From a checkpoint of a small transformer trained on Wikipedia: MLP 1024 GELU, vocabulary 4096.
MLP neurons of a small language model. Each row is named by its layer, matrix (up: input weights) and neuron, and shows model dimensions 0-95. Each number is 128 + 32 x the weight over its row's rms, rounded and kept within 0 to 255.
After each neuron's rows, "fires on" lists the tokens most often at its 100 highest values on Wikipedia text that the model never trained on.

L9.up53 [110 118 113  84 112 155 166 161 108  89 143 127 102 144 146 118 117  97 121 128 168 147 104 184 187  64 154 188 163 131 154 147 154 138 166 129 157  39 161 115 118  71 126 130 129 130  97 153 109 130 124 165 105 115 151  94 190 112 119  74 128  75  94 135 156 157 109 146 152 100 116  86 124  93 137 129 123 121 115 161 214 102 143 121 123 130 131 212 121 118 138 169 128 192 143  80]
fires on: " and", " or", " ", "on", " col"

L9.up77 [139 126  91 138 157 138 132 192 194 148  80 158 118 134 170 125 207 140 136 141 134 100 118 184  54  93 107  83 137 149 146 162  69  96  93 112  83 127 108 140 148 148 100 143 142  97  98  93 125 162 139 166 101  82 127  98 101 121 156 150 174 124 119 122 123 151 101 135 130 133 172 153 161  93 122  79 146 127 140  86 152 101 159  92 196 167 121 151 121 134 181 191  94 176 111  55]
fires on: "ath", "at", "h", " L", " Cl"

L7.up644 [122 118  97 160 196  64  84 138 195 132 115 150 109 173 150 142 134 114 127  71 106 122 120 155  82 174 132 124 119 176 107  49 153 173 138 166 133 113 167  96 106 125 102 145 143 114  35  97 152 140 101  82 165 162 163 101 126 127 109 159  97 149  84  81 113  93 115 109 175 143 146  65 129  81 119  99 140 155 104 140 135 132 101 121  90 126 182 116  83 118 137 132 127 118 110 125]
fires on: " K", "C", " H", "g", "K", "ER"

L7.up887 [145 169 127 103 118 112 166 130 146 132 163 129 137 152 165 165 161  43 159 143 137 117  83 103 113 115 122 103 169 114 190  71 147 162  94 130 141  98 204 110 138  97 146 112 104 139 152 165  29 120 114 124 101 153 115 121  99 170 116 145 131 147 126 131 165 183  61 156 109 132 131 142  54 151 138 111 119  76 126 148 156 110 146  88 148  62 145 113 114 131 154 154 158 128 189 101]
fires on: "l", "or", "abor", "our", "t"

L3.up1002 [137 159  91  89 153 111 142 167 149 153 144 103  68  93 143 106 115 152 136 127 146 137 112 110 192  65 127 132  85  94 226  65 104 131 144 165 116  72 115 124 188 145  58 111 108 162 124 121 111 188 144 181  84  98 135 164 153 113  79 172 129 134  87  98 134 178 145 119 152 132 113 146  87  50 185 136 143 112 160 143 158 141 141  76 106 159 103 118 144  76 129  74 127 113 127 102]
fires on: " |", "ce", " commun", " also", " Commun"

L9.up492 [105 155 129 140 131 125  60 204 130 154 139 156  64 108 123 134 150 151 161 144 187 165  84 146  84 166 184  90 145 133 121 134 103 124  96 132  90 118  68 151  74 153  57 193 153 114  82 116 142 131 103  73 102 111 125 120 153 157 128 153 104 191  85 158 139  89  92 133 195 120 132  76 143  82 116  45 137 117  60 165 134 128 134 108 117 190 158 114 146 122  96 138 131 106 114 104]
fires on: " G", "il", " D", " B", " Will", " E"

L6.up900 [136 146 134 141 156 136 146 135 160  72  73 114  96 158 153 100 112 121 143  80 153 128  92 115 129 131 146 160 133 192 165  28 183 173 166 165 107 178 129 120 125 164 117 168 197  56 157 105 168 140 133  88 126 170 138 147 152 111 171 143 169 163 167  85 112  80 133 140 172  83 113 106 104  82  85 159 146  84 100 142  91 101  81 145 145 170 146 110 128 117 135 131 110 202 174  99]
fires on: "ov", "ey", "man", "ris", "ers", " was"

L7.up718 [131 154 110 180 133 138 114 118 178 173 100 179  94 131  87 103  99  81 128 111 170 141 161 167  77 109 131 142 178 161 178 108  69 164  80 101  73  87 115  98 114 150  75 135 118 137 149 173 135 151 118 191 128 133 136 108 111 171 137 142 148 156 168  90 109 145 114 109  73 100 167 113 172 150 104 102 120 173 106  27 154 137 115  65 128 138 146 179 101 147 143 147 141 160 104 103]
fires on: " |", "O", " by"

L9.up348 [ 60  91 136 186 146 120 111 147 122 174 140 130  89 118  97 132  92 111 113 146 163 112 153 177  93 103 138  86 132 112  83 176 109 118 135 125 130  91 163 128  44 170 143  97 103 156 111 117 149 139 159 135 128 117 179  93 178 115 120 109 143 117 133  93 126 102 122 162 125 104 138  92 198  79 145  93 139 131 108 107  81  81 116 102 118 147 177 157 128 110 166 133 137 177  82 154]
fires on: " an", "on", "y", "iy", " An"

L8.up125 [148 152 150 143 110 111  55 108 126 141 125 120  96 106 162  54 111 111 136 116 136 152  86 154 110 107 101 142 135  85 173 150 129  95 155 127 143 119 162 105 147 124 127 166 178 167  97  73 167 122 120 125 107 125 104 138 152 107 109 160 150  84 166 144 150 111 141 163 166 123 154 165 178  84 108 103 110 112 104 151 141  72 120 102 126 136 182  94 101 101 141  91 135 156  76 146]
fires on: " w", "-w", "on", "if", "all"

L6.up521 [120 167 107 155 116 104 183 100 114 153  93 130 158 154 111 101  82 138  99 134 132 144 126 144 132 119 157 117 128 121 166 144 129 129 103 160 123 131 109 129 124 116 115  98 117 149 164 101 114  97 113 157  93  57 174 109 159 155 165 149 125 140 170 139 114 153 163 114 101 159 205 156 123  87 149 112  66 143 135  95 136  86 134 110  88 190 186  78  90  76 157  98  97 148  85 133]
fires on: "a", "er", "ar", "es", "é"

L7.up445 [160  60  34 153 108  98 113 134 171 110  88 120 133 140 149 159 142  96 151 137 180 161 111 121 156 130  92 140 150 133 145 110 119  95 157 157  79  51 119 161 216  81 118 167 111 141 156 151 154 126 134 152  97 149 127  58 226  99  90 153 160  96 162 125 103 165 107 122  69 145 148 104 106 122 179 130 158 166 127 139 130  99 134 115 127 113 127 156 113 113 120 147 150 113 135 136]
fires on: "p", ",", ".", " ", "amil", " and"

L3.up298 [ 91 122  83  96 139 115 174 129 138 125 157 128 134 184 125 112 103 135 132 147 162 107  32 145 141 140 153  69 129  99  73 164 133  96  83 144 129 154 117  91 171 102  44 120 140 101 105 137 134 147 153  86 134 128 120 104 118 127 154 142 134 136 145 152  72 107 144 112  84 152 163 141 123 124 183 124 171 119 144 184 143  99 196 136 134 138 177  81 110 158 117 149 122  88 106 121]
fires on: " place", " location", "°E", " follow", "ase", " point"

L6.up574 [ 35 102 143  91 173 145 115  80 111 140 147 119 122  90 137 119 163  99 167  84 126 180 134 117 117  94  76 156 145 125 153 158  42 124 167 173  99 137 104  73 215  97 125 167 136 104 145 144 102 124 118 102 123 148 157 180 156 111  64 224 145 162 151 158 192 149 162 177 117  85 135 144 148 135 103 139 159 123 115 131 166 106 179 127 131 147 125 151 106  62 126  77  77 118 107 104]
fires on: "e", "le", " W", "se", "he", "ant"

L6.up1013 [163 182  78 124 116 116 156 121 200 172 101 110 131 158 138 145 107 113 138 179 199 104 105 124 112 138 110 148 181 119 141  92  50 153 186 124 105  47 128 167 125 107 131  60  84 161 118 114 146 147  59 164 132 130 201  94 152 131 149 128 167 137 153 190 136 106 129 116 119 105 195 132 163 116 115 121  95  91 114  94 171 105 100 120  62 134 139 175 148  96 142 130 111 109 111 121]
fires on: " |", " for", "O", "G", " O"

L8.up522 [138 155 117 104 122 117  90 169 109 164  99 127 104 145 102 133  91  97 152 121 163 147  76 170 124 133 136 135 149 158 134  92  88 159  34 166  85 147 158  97 134  99 159 104 103  94 123 192 139  97 109  93 151 120 116  61 144 139 132 150 135 148 122 143 120 117 128 108 155 162 128 111 129 130 127 121 116 106 139 167 146 129 126 125 170 190 165 161 122 110 117 134  68  84 180 147]
fires on: " was", " is", ",", "),"

L8.up1015 [ 80  82 116  85 183 156 147 186 157 148 144 186 133 154 134 133  73 172 116 109 135 118 177 142 165 128 115  64 135  97 102 109 114  85 163 163 155  75  86  94  85 140  66  92  95 176 148  66 116  79 135 126 119 128 155 137 170 112  83  82 144 104 162 229 178 113 154 148 116 140  66  97 173  85 143  78 110 144 154 107 173  96 158  76 115  87 134 100 110 144 107 170 127  98 101  87]
fires on: " an", "h", " An", "v", "m"

L7.up911 [136 179 153 168 127 179 111 182 150 126 115 160 137 145 132  85 107 139  97 167 155 121 166 184 136 145 145  97  93 121 100  99 103 182  65 191 151 147 132 138 161 147  72 161 115 111 127 109 123 160 109 170  80  83 184 109  88 148 167 114 144 163 111 132 113 123 126 102 132 112 169  47 215 124 124 128  94 128  69 119  91  70 131 113 152 155 147 102 152 114 121 143 125 116  97  80]
fires on: "h", "at", " it", "ad"

L6.up789 [147  56 115 181 135 126 127 146  84 142 115  72 123 116 194 153 147 121 154 131 120 171 202  95 136 139  88 147 182  95 154  90  68 129 107 132 110 110 138 130 134 150 117 102 151 139 110 101 142 103 170 153 118 136 140 101 168 124 151 148 141 137 165 155  87 136  74 167 152 115 131 124  58 110 110 130  66 108 162 119 150 123 125 126 107 182  89 106  39 134  83 131  72 127 165  89]
fires on: "25", "uke", "st", "),", "50"

L3.up172 [145 112  89  86 152 125  76 137  99 150 167 131 145  94 120 133  92  92 139 152 119  99 127 108 145  92 133 170 124 153 109 142  69 147  58  94 145 145 141 139 135 114 119  91 113  78 141 183 104 136 132 104  92 146 150 179 167 147 112 184 153 170 101  62 102  97 137 142 123 155 130 102 137 112 163 101 183 160 146 142 100 104  95 169 125 136 135 209 140 143  89 145 140 111 177 151]
fires on: ":", "ys", "ar", " Mer", "ros", "ours"

L3.up841 [148 124 150  82 147 141 127 137 134 135 186 119 151 105  93  83 141 144 133 132 143 128 153 145  83 179  84 137  87 136 144  80 147  94 119 122  84  85 112 115 126 140  63  84 149 123 133 178 166 124 165 179 105 161 147 122 129 174  82 191 131 118 207 157 156  91  96 180 103 128  96 135 170 166 164  79  74 144 140 130 166 138 158 164 175  85 179 131  66 143 134 174  88 137 173 126]
fires on: " City", " inv", "ass", "ves", "unk", " Frank"

L6.up181 [ 94 180 144 131  98  81  72 125 205 127  41 117 121 147 113  68 121 142 157 108 140 145 105 155 130 141 112 110 127 147 144 123 134 138 144 108 108 126  76 130 153 157  96 158 104 141 127 108 107 166  91  79  74  95 141 146 161 182 115 200 177 154 146 149 118 135 101 165 156 123 154 125 191 144 110 127 147  67 116 110 215  74 150 155 101 126 145 108 100 130 118 110 136 134  80 147]
fires on: "0", "e", "it", " list", "S", "z"

L6.up0 [ 17 144 128 157 133 154  71 122  98  96 111 168  94  50 153  85  48 172 170 128 107 177 115 127 121 137 128 153  62 114 119 116 124 173 147 159 132 124 182  84 106 132  75 179  87 141  93 157 165  82 123 113 134 132 100  45 179 107 135 151 142 147 127 101 132 157  90  97 101 164 125  81 138 131 106 154 139  39 101 135 128 103 146 118 128 113 145 153 164 130 135 180 129 125 158 127]
fires on: "al", "a", "clud", "ola", "ena", "q"

L6.up90 [122  96 167 132 129 106 116 103 192 100 140 124 152 131 137  64  90 137  92 162 139 149 124 138 140  95 152 119  91 139 101 133 161 106 166 129  93  88 183 132 151 119 111 102  79 110 127 121 110 186 127 115 128 108 144 114 145 116 173  84  83 152  96 189 171 126 156  58 162 126 132 148 120  93 104 147 105 101  61  68 181 101 123 140 159  99 115 139 119  38 134  86 159  81 110  82]
fires on: "6", "th", "ing", "7", "5", "4"

L3.up926 [164 163 122  67  57  67 164 156 134 123 179 118 156 139 174  79 159  81  85 137 134 153  77 167 129 142  95 180 219 133 157 123 137 116 111 112 142  94 120  53 175 103 148 134 114 128 151 149  99 143 161  98 151 128 182 116 104 109 161 160 107 146  24 165  87 141 116 188 149  92 126  87 144 100 187 112 144  62 119 116  79 125 120 127 119 148 132  79 117 143 131 134  87 102 110 108]
fires on: "ad", "ut", "or", "rew", "ov", "l"

L3.up705 [107 177  93 127 118  85  92 149 158 126  70 130  80 167 130 134 125 134 224 149 159 127 158 109 100 118 136 129 154 140 175  73 133 180 119 108 167 171  69 147 120 108 154 121 134  98 173 166 115 138  79  97 101 171 173 110 150 178 123 167 150 169 113 104  98  68 104  77 116 140  81 175 145 153 115  63 132 130 139 143 165 131 135  69 139 152 129 139 157 114 108 179 135 108 140 130]
fires on: " is", " has", " was", " came", " when", "ah"

L7.up357 [ 82  98 137  59 164 136 129 196 119 139 155 138 138 184 115 130 110  54 124 126 102 152 133 174 153 139  89 131 108 153 145 106  78  98 153 116 129 145 106  77 103  56  82 133  52  88 153 149  86 166 177 103 152  87 136 188 129 133 128 203 162 111 179 169 107 112 138 143 150 142 180 172 126 148 142 117 138 119  76 116 123 112 152 134 107 100 175 125 118 134 179 211  94 130 116  69]
fires on: "e", "te", "se", " K", "ime", "ine"

L9.up603 [ 93 152 110  92 169 102 133 142 182 172 114 169  95 177 109 155 113 156 122 177 161 139 124 129  88 142  92 111  98 100 105  79  97 211 129 135 114 123 178 130 156 195 152  99 119 124  85 146  95 114 172 161  98 134 137 137 170 152  99 156 168 153 122 106  62 122 113 146 105  80 129 104  86 151 109 145 168 165 119 105 124  95 146 135 112  99 146 126  95 139 126 162  88 116 188  96]
fires on: " of", " the", "le", "t", "g", "h"